{
  "num_hidden_layers": 15,
  "hidden_size": 512,
  "num_attention_heads": 8,
  "num_key_value_heads": 8,
  "head_dim": 64,
  "intermediate_size": 2752,
  "vocab_size": 8192,
  "hidden_act": "geglu",
  "norm": "rmsnorm",
  "norm_place": "pre",
  "norm_eps": 1e-06,
  "positions": "rope",
  "rope_theta": 10000.0,
  "rope_fraction": 1.0,
  "qk_norm": false,
  "attn_scale": 0.125,
  "bias": "all",
  "tie_word_embeddings": false,
  "parallel_block": false,
  "init": "uniform",
  "init_std_qkv": 0.0229,
  "init_std_o": 0.0,
  "init_std_up": 0.0229,
  "init_std_down": 0.0,
  "optimizer": "muon_variant",
  "learning_rate": 0.0115,
  "lr_mult_down": 2.0,
  "beta1": 0.9,
  "lr_head": 0.00633,
  "warmup_steps": 200,
  "schedule": "wsd",
  "decay_fraction": 0.628,
  "decay_shape": "linear",
  "final_lr_fraction": 0.0,
  "batch_tokens": 131072,
  "max_seq_len": 1024,
  "doc_mask": false,
  "train_tokens": 879000000,
  "max_steps": 6707,
  "dataset": "wikipedia_en"
}
MLP neurons of a small language model. Each row is named by its layer, matrix (down: output weights) and neuron, and shows model dimensions 48-303. Each number is 500 + 50 x the weight over its row's rms, rounded and kept within 0 to 999. Numbers have three digits each. A neuron's up and down rows have the sign that makes its largest values positive.
After each neuron's rows, "fires before" lists the tokens most often just after its 100 highest values on Wikipedia text that the model never trained on.

L10.down757:514455427465497549409534505516522487505485598466500513542457538438502446477520425420437490419499553445513565549536468449392443414537509518422463486530525478453437494480555532549523530486546502588491522461439500561538489569549435584476511495487429478549546479586442548546488415518467563571470418456517474488505450450590482424531471539517472472476458560501433593457479444457504565493485414466563440507430534431477536462540536481460518481466493581524506420500536512451414530535509539440463545427537478475598504507326561536568469543461545589492536539527577504568500570511574568439575527526452551521568455519467542465533538552487538473427542498603507409537464448495473518424507437438544582448498478508447421502501574462490424465588535508547389513486416445465422478501455506
fires before: " by", " in", " to", ".", " on"

L10.down2313:500472483523458477546498501516530433564594477584513454382502465532440548614444458440574513530437376422473576454509490480520524545500488480495544534365452530382572506456473477464530456485485539470504547474506458504572577602504638502476506426364451461558506537502481511480445516429476528469477534517412386499530466578452449521447481558494506460572464569451563428506490550456429514472442536490555470525483490595558503497526579502468677481479467546532439556414527485385523455536421404515487448495483462460546472569469501418517524518540477448606616448548506510504564397561530477485557489431582504435458464422458489503491520450557485481475533405384474491470464423494428521464451519427512528479492546534479578473493529468518559399472624508454559406480474579531470479473491446
fires before: "0", "1", "2", "3", " |", " "

L10.down855:540440564535462479585503572570462469442463597510454543456558541535388561480515570419470480550502529406541544533466471556467425364459463482524475481478594455523435493477569474528513492454481480511488486506524478452566511511477482518571526474509512470610500525579553552469506504551508495516489478505533444561473498471503547454494414429493584569452510429548474472551476538468520532547398445414527440519564530452469467384506532535503488444509375504493500558424505486528517490563503514497422537644407520451501421461605457522518458475439482404428434495377532533476386483419533494489531486538513530495588479445506477534534399556466537470500481493446495464517543467494540515576559487515485425444550442378606346514590481527610472463504534432546465511479466435490445481437546487
fires before: "\n", "|"

L10.down2099:488559480550552512522435471558445469465481563517501526439512555566563535513565464392517505598504538462514514489429538600348516482462477547488488569486524371446458519530452526546533456526432514391389452553524520554466602515449475519540611485492428504556564524479416562529550493502499481508452533448452543476484548483533501498490510386626493538481588494504534488489492447568447511582461574485475484447548528492357488518518534532502496595595452562468472516508519420577470522531488492423549565501453518546502451506316609465455496524524451420446442436489568462525525437514561568526482475491523440583418564582471497486400490501467571532482526500524498424537646485440522549539469512553450548477588528483404537477474468517526426491531440484568433514524436515429534458472510421
fires before: " of", " in", " on", " at", "hail", " by"

L10.down501:492517503555400471497397506393502462527479466485569487520588512426481482465410482476505510447505604574517474519408531484588472446480419467398507434551554565523511475539429591425407484489484517530491457513513402451424516447478509519533499516418510502527395565583470476499536478493587534438407604463397554449413524446477422495496513454537481508583564474521494490562501479572510522544474462477496402499525488513462543527505446453535572496593539543486541434510505528495489522615540481501412513512483482563449516506542506581465493528488429502505516601493514480520517431534515474470524470398565487557554544532545484466561478515476394449537515512526630528530435535430501547455592488433502591562475523537441463428524381481501418520457533454467457537510438534429550481590586490
fires before: "2", "5", "0", "3", "7", "4"

L10.down496:506459552401477497465482569535419498555453545466508455511403498485458434598524581546545633443504499478567506422579521574473450595454503449565447457505573467536479504549487521496518536542491497598497501476527448412560461512602444479429526438484529522516504434462486532565531511632440538533499453445492501501486493493464461501463482550522558484522517473464526560450539504518540534538444418553524485478461562486430562462446554380458570508548476580486524469491485501504492496489498501493554575508526508493517463483343549502563490501464460519479530621450600490538460552422566560511541533499479469597471504441576504548575549531581453512466500501565421476541385587491444384505406488528487531462504464466514547520531467593527440605551436511514442483470497530469545582414451482
fires before: " of", ",", " for", "er", ".", " and"

L10.down325:432512530500400518558563468505581524500455511440593501517449553469552534598488440546548485508544532481532485575517510538519477445499600448509555443539503519471432511520447505442541506616511467507524564524516461410496508443463478540404578543476505517498393461516417565554474452578554462525543480499540502577433472534502487365511488510462437528468529524460520463503570509511458586471528503512545573501457560500484490532462535464470539529554556521518460571520548477383427515465474436431459575533492511449504487554492538531598508532496527457509607398570484463449472427538521425493474504486437475563469432469578447546485557425452482471400511475520604557588459564502442414513528549486471546455510529432551579453428435519594432507455543428497458516514504516439528544479467498
fires before: "0"

L10.down2238:603574442549469519608468531507451474522509428547556439553541419507518577621513439486416452464536533477483535440472517491505461422416411520542531499455469483520408539438400547541513494461525502461463501519458521451562522529483536460497451493525535566499446520493556570541573546552486602520448484590490478477499489461610488514540471425540511499416443573622556543569478555589532529539410560512531612550536539506549518388429596456429514446527443510585459558500610514543494598525495523497523508496517507661397465485567541426567602508472473485542535487477502501407412503502509475526535488542456423463450471551499485453543525513453568556478551422489566488473465530475461399424440586501522430584481532461462601362472519513466546505462528494458556473489516516543560526465474475
fires before: "0", ","

L10.down1249:467471434574479545500488498503464564449411528556493437472556495427348580613484528478429469536416490399455460504431464484522443464556481425547397567408508450548503511477519519492388553501516513522503496480561493516553516409524530497516476447506455520569465493464482604535510547474533471487497501507419420488483520421522528525418348406486598416641518410475570518577560498507526474465517575612492472486445491498497502518472526523483664546518560539488438463482585451472482544608521484500471435479430495529600484579419492523456555477477495412535539400443439521452491526436528453481587483551401476564519538406513531386547388555547372459445499462487529454475505543515393461452498438515467460493519553492496508390512482455450505511517465500508598490465493562476498463487549602
fires before: " |", "1", "2", "3", "0", "4"

L10.down1763:425530501550537494557506546449568540537529401370520489407458443462534462523361462462469469529516510458523470512492455554467474510480545490492454485522508518513456532446505548560493464516470507470441526348414427470470537508593569510406487473503556525543400521528455355550465514498477511505386500526521525505546625456507508528486508515418408436488521567438520455452578504448521517548506517512473543431440409601540535465539573516478572501426466437503468455520435479468594536500460461497512478521540509525546598466501528451556534547463506490493574520547469496452588497491481507474480487484517564524516419460521485492509442530538557429557465551507546495507531398452535494543507499467597480594546472583438476436456475561583455523527494510566421447547473439433560595534486596
fires before: ":", "3", "5", "1", "4", "2"

L10.down1893:449534540524600499504447391537547642540575437477471522446527470503528464516381512547399485483524488607513434552578544552460518536621473569479493544450429546428572385609450493476539548490509506565430484564564497475488466482400467442520463494423441517507481464508500555458481551529530509563474492573488541480416489551441506449501480497548452360515484525477522537528482453454515454514495469563426601413461560519457585486476508527495566414461554497484626502495437515512522509459476503585477504559477495506621494515455479422615479447504492601426392455490449445556550525427501471548544491440483569487452396524477477502530551482521528591555556485440334486463548413497453500570513521545427476477528465527544604453414463564466587455551559487523454480471524504479540555567407519
fires before: "2", "1", "5", "9"

L10.down800:481523482485415492530519439423577413575514492483473511539461557483498513494708538403406482462539510489492627447468508532521538449541420501582519506498544489522493461537496525483432478492513465490510479433584508511510557495470487458522514415488501486521440422529444529481508406539527488528511495389537498493563472575508503513456522521518541469400551586497478514578517489473540446475482430493582541503594502511506470485513523562555529509426542509504590462536552480514494573475504487462524535565542546479521426399438487509544473516536467543490446559549495395505538543497500497510481484484484521451422495443566515489620501509546492568406587553509517510535520441519537417507518473572394522576599474442478441536509474573423511488517363454499378543552447476609510505505510508
fires before: "–", " ", " |", "3"

L10.down1436:497475550422473498521459559497497455495535550450457569448458483474395542522511490494424576571496488457439541587532468504450522513482533485504481483537529493424509466565482375417628547539535500458407503503470466498501505475475482478434427501530569412440520545528468515524506525547468500527465478532502486392419447477562536500473461517551498532429511554455528464427590539568501519458512592489468521556497558464448480426471591576469569558516463483461455527492431577459470442538446421484551587337546482459501495405434569430607439591497461569583595493504542523446496533518521488604450515414572476491478516447524498479571512477458473548536472434466497503454516479540456510406473453493459504536542489488541496543532491571527587510433505492479521438504497659547549534453528563
fires before: " ", " after", "1", ",", "2", " of"

L10.down1328:449628385399464453529500477548576470377484495464540462524504558488473512518511454502401407460523521415439527493493447438528487470564448549482490608499489389443510483433515418514455502494397486483474432429477542495526512529498551452521518436450580513623519501575486529529444437496473485510528619428462495523558505530501545450411453456534452485530456552624485515461508514584583434533437548500514519505484427568436430475531505492558525549531437509529534442450515439437581495497425453537506526480546378485538527459599530513506483600537467557624480492558455518508600494508463520501383523603522506448562515520513569400533468550492565447481486509562512602569509506473545561408487532570508485542435509495462518523481501559511413492492554435547424575496488482580471513492520493
fires before: "–", "2", " ", "3", "1", "-"

L10.down1379:437474534457336413544457625472437513478451596543560555491475428613448503454509591475471542481471488492559468471484592439528478490435496577498430457564518434505622539560511525478554472452579507394537472579511487545536593458548547583524596512538500431547489469552505436434441498449509488399582399526482453434489593499537571533489512504517457495487473403528508411547568519477410555532481451504483463459497433444388424535522423426439465513491523448502420560529493523613532513483464586414654501499549622477411532460457474428508553460497514467480490545486632482525408463434526513549410437522547528485461554489406471499465464570564510435531506445495477525475430533439529468526509495403504459436516451422478514500503568564553584515553396529544507445531406463535546481530498502
fires before: ".", " |", "°", ")", "\n"

L10.down2184:489534472488622476478485548433529629447617590506496563453425547468489482513558548501525510518486478460551520578512443497479465471494448537570464420500621564517575542536439424529442543426472472470511520497463497531410543507510440468611468452500557462493485591505566522496516469526498591520477468484422510636465493523453520543486443576526491533498527489519466481466530374472580439591521519488461536548384361547545431458422473482419489396555438512560552432429561527502412512593540579526492504423398469499520556506306446570503481432450550519471395450546548495535555499541510499506483537466496531464450465497468478477447582421446550471362438510505461386557547522407478538461500538531578547511531459568483527470479552506422392509502469466453609497555447448411523546442473486
fires before: " ", "0", "4"

L10.down2327:546556503531526479516424489548547419522567574521527435546534496492498550473542552477456421504467534517570441453419476472518489505436489571576518453522509522501382472499510633394445491567526517565547450489503455505504446441592528479571417453526495480398567418508416611484535562520523472527489530545491437451376408455518489451538455567475609502469534463573561507577507489551481505448567429400529459472484493473454447443524540419533508446508402546502620534448511535409532479514425430452492606532532469499494486484441453455443548453477567541461412419413571566540519528507436453462485484548358525535589559509508610486531518513413540503511543540436432526517401568514475470438493605472472511511444505411531560519514521505587471428451514469437577481582486485557381526529413459
fires before: "\n", "-", "1"

L10.down2701:532518438449533522595437477526488562465512425475581520587569420537561519563519549580478514395522486475525495573507496512480434481545581508526455538471424446520517442490460471554563531616454522506477487426554431579509510409362508479472483521482475578509469516527464473533548421492415502399451467494503474592546475558510396473472454446610513502567467506560560522452413552482575509506442447568461529469467471442538522504503454496569434486438477499505488521658498521551550570455442519438509581523407472472539448386495459526614373541530573429460421504514523586504567557501489537498420572546511511414422529507595465464541568509524526474496481529551468558433527575477481541498483410498511580432580460462495522479476554523528468498526522549409572466444487580471504457516576451
fires before: "2", "9", "0", " year", " "

L10.down1002:401505461447586415572460621473424488555452491491487442539454480579553565465529493572531501482562546561516482509541481496522523474516564477377483522530651473557542502517426552475373558478546451391523465547422500484518468338442545479528506522499508456498474476485484535452555500498542510491523520441442503482373484429386506544554457569427535465471461481469473537477540554556497510554477522566566505435488458560549491480510601503510510540568531413435584489574492518526506493482492433642459533494540475527541513542288517517532480556539586477403527484509459479488533459461466448512556448518422507484572475394550527473567531473454499509573510466496444447426503518436547541459464520618499523464461491493469487470477510552464470527490577519465435527484466610454507620521412468
fires before: "0", "3", "\n", "1", "2", "4"

L10.down2630:450433499478495392494453559570492503433580603410550543556418523445536561558592573427546503448407520528547443542480483570469508434453567471579394471554519496507472431496519486535464479518540541513450500472489489563531564525605495508470516540529533534494523499519526535504578570513522503474510575515501485484477505467487466471517414466555587484471419486534452520476499392447472508444451553508526503463493445479576493451487438543490461466451442491480467535487466583460460435520458432499584483498498485565501546569557513532522530436548529424566471513472462569482447559508541514481470512577484470541593581495477426334522493536603566551458380509552507479602514607540492533523503531586491483492524521457428605392493544499476468470495485478529550440482506488574579504511488547
fires before: "s", "t", " of"

L10.down255:541531581568505536529435505433466541548473444513495552470458415548464550514439468500427471478468441524497475471477460509424520420488496559390483486459434433485431524571550477446473543454569555455447477646461491450353542564484521459452500517451516446457499466524527525514488442464591469474462529530489516688522524624464531447513440534561447441532454420467660476585354483540524466464583480568473605606441428457434555508478593476492479430461426533514485412525546542478595486452508494572567481566475440624487511470564598573545507399452545490546582509405577541438465518468553566509577495530558529419539428507484468506387503497593513467392518437464488414532559461499523488496505384400506519536465463541462514393587573511497474562436467428570489641481566488565520501513582541
fires before: " ", "1"

L10.down1378:460470522501520514556451464471516522556523486519480518455459526449534434483597470565502474501513568438523425531459532485443495521469484560497512559474560477531355606483518459499574560464448538549539444543457526563520430489506598517547522553470540474548515570419509494495526431469448420446592419515486481442490427457466519546557491515463494445483439503495590333372525494533491403547618445396498496445397495385607471502463460429460549422514511435530438538535546573589484489483588488570554507655531453541517459548446511426481502487550411454403457473491472452487409494540479533594528474512474539510498450423547523456539531493512526446487445490586541531591456535502584517464497563486453458521514462513559510465513486448602519531511500466479561443552543439474566489480514521
fires before: "2", "9", "0", "1"

L10.down1844:481380575516500509519461510483505464492483511487505429479483520477450474528509379452514435539509492519525369544538512400546512545486428508522529543490430565563456521524419501464515507519552578451490631500425582472446459407511536565463500414523468462462635577432573504478556476580458457508540457489516543446457462518481554472438494509405486492465510483462445462541486534580496545481497563520571533506503480517551488578509473483506513468519499499411406443508506505497434502623495629522457563621428603550390521521367529504461521517490547524484488490480432516565474449468559515463351432492502627425440558528452491529500521542457479544495516459464441518478491506469514508593577561460462545491460542485456525454580578497458472447578382499591523489541553487505475518471518519
fires before: "s"

L10.down1939:497492513452529530470400468527528527507588434469450501515375506567536501462439530544429506513533497373500497487503521476513541560497493535498541375471599451460453462519612473484443470483453506477492570509505501527564559418502466522453529557403532491534567471500444472411456541556430498515541567497536497492511586523489460513507453452468471486568476411461530460473572436482495546599490577592455552519446470442476545533531534451442566541444569558474506498410502536468493456544440494483548470588463461453469539476349555442501509500539538504478476548472473473524486424438438554434498515458536559447587531455417481488468593428513530456465563423522541565459493486559473543492558476562514458483445444435513492476592607606595525451493520415512411437574538505562426446526466438
fires before: "1", "9", "8", "2", "0", "3"

L10.down922:445463459478466384478509413442457443523607789536501493602473483447511527516590537477482483477560425415483476476466473491530520396475548500501491448406481511484466398500528496494423481419499548624524403559503462547474482570542481486457495446501492490591553414475522552462479454507561512504450441530513417524461490504513463449524392583515505453458448454515588518456469567401524480515558608493534587412523473526563550545533517483487648596560445546427512546483542533596481540447483439535465506537514570514479461496361382502480474515625511483483523485437475528474589427512490477484567528539495505486519557485541491535518432505463488422491475509476548409531548470523511434464485499510546574585416500553503446474528496526559504510603462510473451553491511549478560490522541441
fires before: "\n", "In", "The", " \""

L10.down987:441467536542431583482475612501500517560616484528441570532507492578481366510533550548585522506476457497551439356492468552473529472559422488362495492465442570571505559546511496565563478474456499475379503520512505569585578471492467498460377533550485510526466433525559556507521528559529487469477448639476562524409528476505456434445501382462563424561537499470538455523542530485516536464446497585538491500532428484508482465509435478519576452501470480502399474517543597455502458502505520430495491525570529490382492532574471576438436496448516457504485543559609529603508502517524406614427480458510449445462478399448642476523499455513520509416474514503433542423520438433539535545582545584558496669562482505534458549439571465519477535496488457466487459622510445507522564485474477
fires before: "s"

L10.down1609:555399545549479483502353581505434554530485467456541520432458514501438539534554498511441518433518510505558484536573486513418461457513550534463622467507504551479563566601509506522444522455530396485411471529528539626459466546626592541521464514518470528461520572467500493428431478409559457487544457481467466459559421426528467604513508460505492526471588529493549415582539567470464521496511432519456465492507511506458494561533513443487552556539485546540572645542482507462509443483515469518471442398556503387495460531538601438480386564479542577461496482461457560531521551465517356470435510538419465506394404489506500530522493530553478502495443616445507460578511610468452465486440471467564433531442401564533517422488461519492464468539362509520586585468551576536571479527478476
fires before: "9", "6", "4", "3", "8", "5"

L10.down367:578531460380473508499574418539387395454438549503503509546572522542460612551496493507563460483525519498476388539536501567487522517453469465496483527497523433473407554460385575447613405506481594533497428500458489478522501525519554397411540513465447444512524419498512430472479465417525453553570474443486487554483574570550572520543569411541519498483480563476482558558435478485553478470493553542480455549501433530535520559539451441479457520499460407404384458491546466513457463404574536488494519570578549566544540489366508539471497503458533571553544430463499430471448510589459515548467531518491521486514489463468481496379524548484545565526511440504482426363540539493475473403459504502521482509525607574459471462512441504501485469492447546616505528414456452479536514465481489
fires before: " States", "6", "8", "0", "4", "5"

L10.down264:554434579455439457453427500550504471401592513477470432554468497439491491533486443515434504440453638402552536439459503514469410569592600413544530436505514532532513499531556502500425463474553560513508501666429541497469484498525544575483546339534486530565425442474545398611574483609482526425467511481562477577529563507524488541504422491480514542495495499571503545376528548486516464491507537461569512455477495497544573446536564528445609542484458442508495451470536547497414492414534562485478459605375522478474471498536549449558574512527443487546523483531570497545543406491408521480519434523472495564462485502434476416443550482494527499489530517489500519440482489536521646519581513506474500459522472478559522530468528482418515447505588480529548451523469472529460430506465547
fires before: " ", " the", "---|---|---|---|"

L10.down995:493482436529552412495460543474550411563462515486488544478463512437491519472389427424578499380495486401594549469511514567504479500499444475532454534480533543478498508561533566384469563551574498532474521443588539416464425533535515477489575505577610575447369433451484441502602492554440511461511424451599427467499481484467537503548517483487389454457488473520478430458540389542622430453441556594555511417566552488457505417540484522435558558502541401453364557501562504517436400453500481530487544567457523433508574461502530498643513546456391438470515513483455566504512538536520508425497535491545366592487532525435467487491480493459571511552516469547481486536486531450508467589418390468506406566575455474408451488446507482510453491477486618345468596595515535517605537502484546
fires before: " of", " to"

L10.down1369:570485469570463553462604521480482491582463581506556479544431509453565401459514501525542470554471466429480524538474439493463451582564463491594512577470441444487535613577446438487490481549597453466475426519510432509480452472462540527525451551532571448587397513390515436490497442539478522456546483420499485501562545526485536505521515426532527568514505555541414594491443467501444523485420521496469475580506534525405461480501480498563489406544615478534596435565523533492564475446564469478615539467479488485423412425504574537593501414512461526391508471481467391499488444399599485420532525490521518540467489452467595496460462534539561434460543568463446605477484481445490554492601546508476513470543466601505514481530480473521507499461467499507493431483431440451420563554458509
fires before: " |", ".", "'", "0"

L10.down850:477447480489543487499493515450503456449474542409612462489575530485448455499666518466395559547467490464597513487500433455447434564492449515527457540477457415567517451517530518602473487507551546535505526606458465414519580471489524420481482543507503439462510494538506491514501460480512468460534397491574420424475503519437554453574513563532424532576479528536465501525403442457465549596537547505469475510573503497503467585459432523608479496451497588416438456529555447560500543405475519466444475447476492546450459502355520534460463528482486512513576465523530439506510483447507504560461552467517446559484461483527540525457474550512443568545535451459448584508432475511493495592516467539569509437567476588484556449465524439410445454464492593503486498624479462505518533570537518
fires before: " ", "\n"

L10.down476:528522511535543549498577435456508488485488643449535488495504550477494465402601551521472507485529454583498507541531536435486564487477546390510503528440360502535530434563556524579499533465532504447533510479426503479538530505497536567507531511423546475479460437540510542462511536533503542443406482432484413516516477519502510535423424482491529459566633536513411509529662484646514559493500480419434503510496485553536531525466478427481626505450475530481593504411531512504424446515426505571492402577409545460528444552500472552517508464518538494477476531488482557521518542586458479505411535402459472423526421417489554497503421498417523564551510508483551526579400586516461553537462504528476411476523545515498501422499495514409453471463520523474500579448537607479473480445453489
fires before: "-", "\n", " "

L10.down1778:539471415506634524501544520445375479501587480513466454473478555538508502544469479499588451556410477473426589500530553522428532469486501484467531477501476488436496561506418517433508504533419491476480484461482481493459476507376462541560435443565573315402405537539487495478469405601430512465466565529436585512562427603535565498562516514524499501554473617440455549500550454607507495488534559407581491483419529478497514541485494503468544537555620510533456492488457511450473588537430473497490492602435419478587511554538495541533471430541527501532499472590492488529479522448464528547524546528473458577504463490460549530491447567460524545439493521542493546457486484477423455446435475554574446455489492560494517517459560556539500548460546483580464529425538518452485474557531506
fires before: "|", " −", "."

L10.down705:523439569469522553473436458516418482481442574529528541411571553476526490473572507525491491456453573370521507519481470397468518500607589469475510471587578621480493527479513514466541542542445462480445485554520637423507460470488418386535476499524542429416512523581517569535563554494539463519506382631496483427554580581474500445624447413562574486504630587505507572522478547443471430551383454525417541586534523484540512421512462484486551470424515450484546561501556533411423520495435445528521563658511443554495584560584533444503511601446496576539566546471475552532514559564460461487444507442518442536620443460487508484483451537521570471461498450496527501405370572492473581493455497597417436577496557464495428502534571508528556490465468470557468483478524489481519518435501512
fires before: "2", "1", "d", "3"

L10.down1059:546521529392461461432521504590423452495521422461560516565399524517407571562508496515491496543455509549532553474510507492497519466564478530610481534491476484553457608455521484516498501619533485502505543491496456469535502492515460549548497461505562513575519521448469501515609576492463514458477449503535400501613522543532468570508533554487467592437583601505445461467486428453412510448550498419582459597488567423555541433424483416470495597550459478498516550610540572414463477458425475512477564542472532450400385489474534515477510544436483548489445526510578505543489453528522512474558492433510472507405552476502494514477508499468536559432513581523610427452526412470461507491430492572445600426403574488418481525493481589492522486459423542601537487545380495531635450419591564
fires before: " ", " the"

L10.down2451:498477558524527507483618566403511485457522515527525490495502504505511459495535496491530562457491457458419552488392519546479402509462601466416482536498498566501403440519514479550442453579510563536528501447468449526606504503539513483440425446469415522507518490479508518469509517511488486486476535469427472507414439512650479481506440405553565451425578541520464524504554480367506501472435535496536457502486479523508457488470510455584465517504507497431504568512566579515447478444528499591507506553566606540566467563467478402629489441546467551596472568536526446485466626483494579553425472651557481480573628442559482516548393467444479494557527511512467543550536496505468493477460515512512583504504465590431468453531514554469500535502595546470484498456560567409545566406484562
fires before: "0", "1", "3", " "

L10.down698:515492419531483456527469405471515554494453567425522559450476431518490453591516480434489554455518457475467430486477560503454525481435442418472497516529501549445451584522448443517597455541528366564527470521463509602583563475426484479438452532497463444500455508506458533556504546435488538455428476515479462524472466504552528458537504489536534436577558462502520448523546489465486504454414505525491467501510495536533494485587478520513430524460492459526473566433570566487505492408492517524565508478431559465498501441380542463507560501513577473547402439575488585511533529412553499469434450444570545499471516458507482463441496475460573524497473592537465554428507514501406505585484582482587446498460531504412491558442568434427528552449630405513550577590550470505489549526502507
fires before: " ", "9", "8", "5", "1", "ept"

L10.down2057:518439516453548504532447524489424560464597537568422465467390461513484522505554530423422529411384486459599420610581543501410513412541439452491505567464475542450522574550515495542422502428440477453470439565571436586444481456516502513558457637497516483510452438480407576508528480514478620435422408438485557397494492462478556484474520457580587476544509534517505487564563506562430569536426480550495517545589523560502582525511448417551518444472503474471465549452537475467479474452514587522447493535504484362544512493478404361536470491464497508488577477591436510560444511530503521479518572433481540504520493437520519465512445510545468328513519489593530525501551468520507541558440560534444489549521533546532524528553530503501443514436482414531530524459461577493571505550553545
fires before: " |", "0", "1", ".", "2"

L10.down128:506467481529564496477544495593532527419498462415594570432551397485502481471533550508541516518500350492523582480565542491416423494520481453505470509478434564456481531574552402438480489438465479460582512519452520549488497404518511453657563598564452601512497530535478526407459452547480524555396522487493409501620490485544631525505454512499544459548464472483468457437524519514465507552515507479505560536462626620494567508546440523438514394572601462476478549401561482531414432474487526542488564406573533545398591558489532533586583508501457608565555501569477492592462511565480501411468504467545484442522418502534527490430479461469434537489437387439526557480603466477506500519566552413444482527474531446555536472399497560504519505443563453501479436529448387536469472562501536
fires before: "0", ".", "2", "5", " |", "1"

L10.down1684:467466399578505521567487422539516483373432723502491481493546526508479491498470479459590369531546457442586520441413513460538559485526464518540499539547442568508457464466485444497421545505476448555463459555504545577481465586513452428469580476519553529449563458481525562521549512510458375505454491457496438530548512506496593504457402483424504465471425440539487514562551542531600440461531474433532509523553519536480419537433430568582419503490454507456520558387497387483512501436456410413442495486437492468522489468471495464423445405549405478481514595538529493447461497421550490598446484518525533555497487544441491406518533424474543577453530506472424530524486535440511556480549525484505471411488581463406473443496507477485455519534518568557493444516471544591494454575561488
fires before: " ", ",", " March"

L10.down206:484564411417523597510515580475482576469440697428560496523508477532629547417468538435411460449479595473544490565472529493467522507521652538552589523459485538522502528497552418541403485448528455474446563493540440396498524501477429482463492545599484483540494537531569526558453574502464373486566494476549479525490495456516441382478475501532482457524406359502441552527569554468490471469519515411508531576414474502440463462532454516504581523542425538521419544518563509447524565478543537511504545666470584531388551528487495514477476488500435455506435448478457463455484526479508509514541500449484433494540603599490415559542469452488512450501495584563520526511500539442486541460452421529406549472504483497534484526518530466355496446463476488487454595568491468479482481522566471
fires before: " |", ")", "s", " century", " Division"

L10.down298:544509409442530514515517486512541492493525560484397477564447542494560594601491462501562537467494539413592502514468515533488522408450518457476553467491546505328448482463611526502518471490454527521510494586470484434436399447523449489434592526522566516618403395477411524515516504496509419477426466533499556536539474543529509514486464505507561465479496408465474520502486523508415547439516529492533532510476498513520552415550451477388463587554502583550499454492444534516557539527380497573505536516455492446515511584418617569508535529492521539596427528575521411501526458539444489472556472425572487545511588405478444391518546530472553383488589513416428540503483509538490483577557429506502491464545476408461516516551572519502484416505534404519492504479532452473419490451547432
fires before: " ", " in", "1", " the", "th"

L10.down271:529436457489527445522581508420496438470506608498502480475472499594412512522522518528526484428414516475530527584513634474592431517485442502551512543422449492517492545448481491523509578456448498508494430416456453447497420508464552556467462536488488506537563442451490445496540480533620530511579540486569470472516404539535509469537536425431385492529420511568582474493473517558482424578399488500444522496493456494495492565491526535521502469499525490504456562552524366589547440453481523488458510443480431511522468534464423498496555533529550557569481471453477498370498493510486507463505524559575594460450382524504519503470523504564472459560469601469542516470551487494522412503543518455500464567513471519546445481501492458536617435456510494508573481455577461553554465532498494
fires before: " ", "2", "0", "9"

L10.down1210:489499461413534412479507497493504530468545360551443547588528534505526584525576486462533436453537481544561519569517531473498516508554478421505473580473601468436470507465542528529546425351467436584410548452445492456499430578506549504521547553458426500491476442567527458450458459522505530501499494451408410477537521449445498450445535567459521514531521592499471456548472460519531552400597436522567473491566468449458543444440432482473496511551565536556470458530526421480456590553500568524493548494565526519419375544562498488422528461417509476505549426462636462473455516548520513450471509377529454441471458650518518507516473503540465531532541563498453492486483509519524426494529451489530431431453434514466522466563613481418553527516486452586550545464517558546556508505427499
fires before: " ", " |", "1", "2", "\n"

L10.down1630:456590476557494413442457511482497522460447540552405519450617436546485446511531488525542562462503452438531480535435572533496427514449501516492432563461484428530442479460542531476505596454502467528487468479470478440457521537534484599463423397543509458542592560436473506499477500510557598517525532510451517523501534482469424454488520427483585530546564454421521501588576501421503430486566532396463488477458563509393498542472430510547492492505439512493600468521526430421490508528492599527552590526493466455550489557344521465446443415527540407512511464540533463505501401506539433488531477458414533520508428453489565564477575576557566483493372530404408493419585582521500524547494498434512521502486481498459580515523480547497455470510467488492595576441578541479490490490576451
fires before: "8", "9", "1"

L10.down1451:470537577514517543461545436516586482450521549442522511545509506486526486538462423440510541399434473452476469497524411380506536494565506547524500376409526570546504508513520475593449497529541541415513508506548478542645564478499527483537491524476478539608449508434471430543558476525489443550513530557543425502430565564456588497469455493470509407410549502551381471493470399496504482553419568451414442605557535420502569502479426501487485393416536528406479484481496518542481499565608483474444515411567615470531506532386535471484487484518441503522476414489522432479462437497473492501443500514525487552470541508497498479562509481508459551526577478529479425447549555433537451415520473587473510477428556508484510526605532514426464467584507582457540481529513578483583573518559559
fires before: " ", ":", " |", " Yes", " United"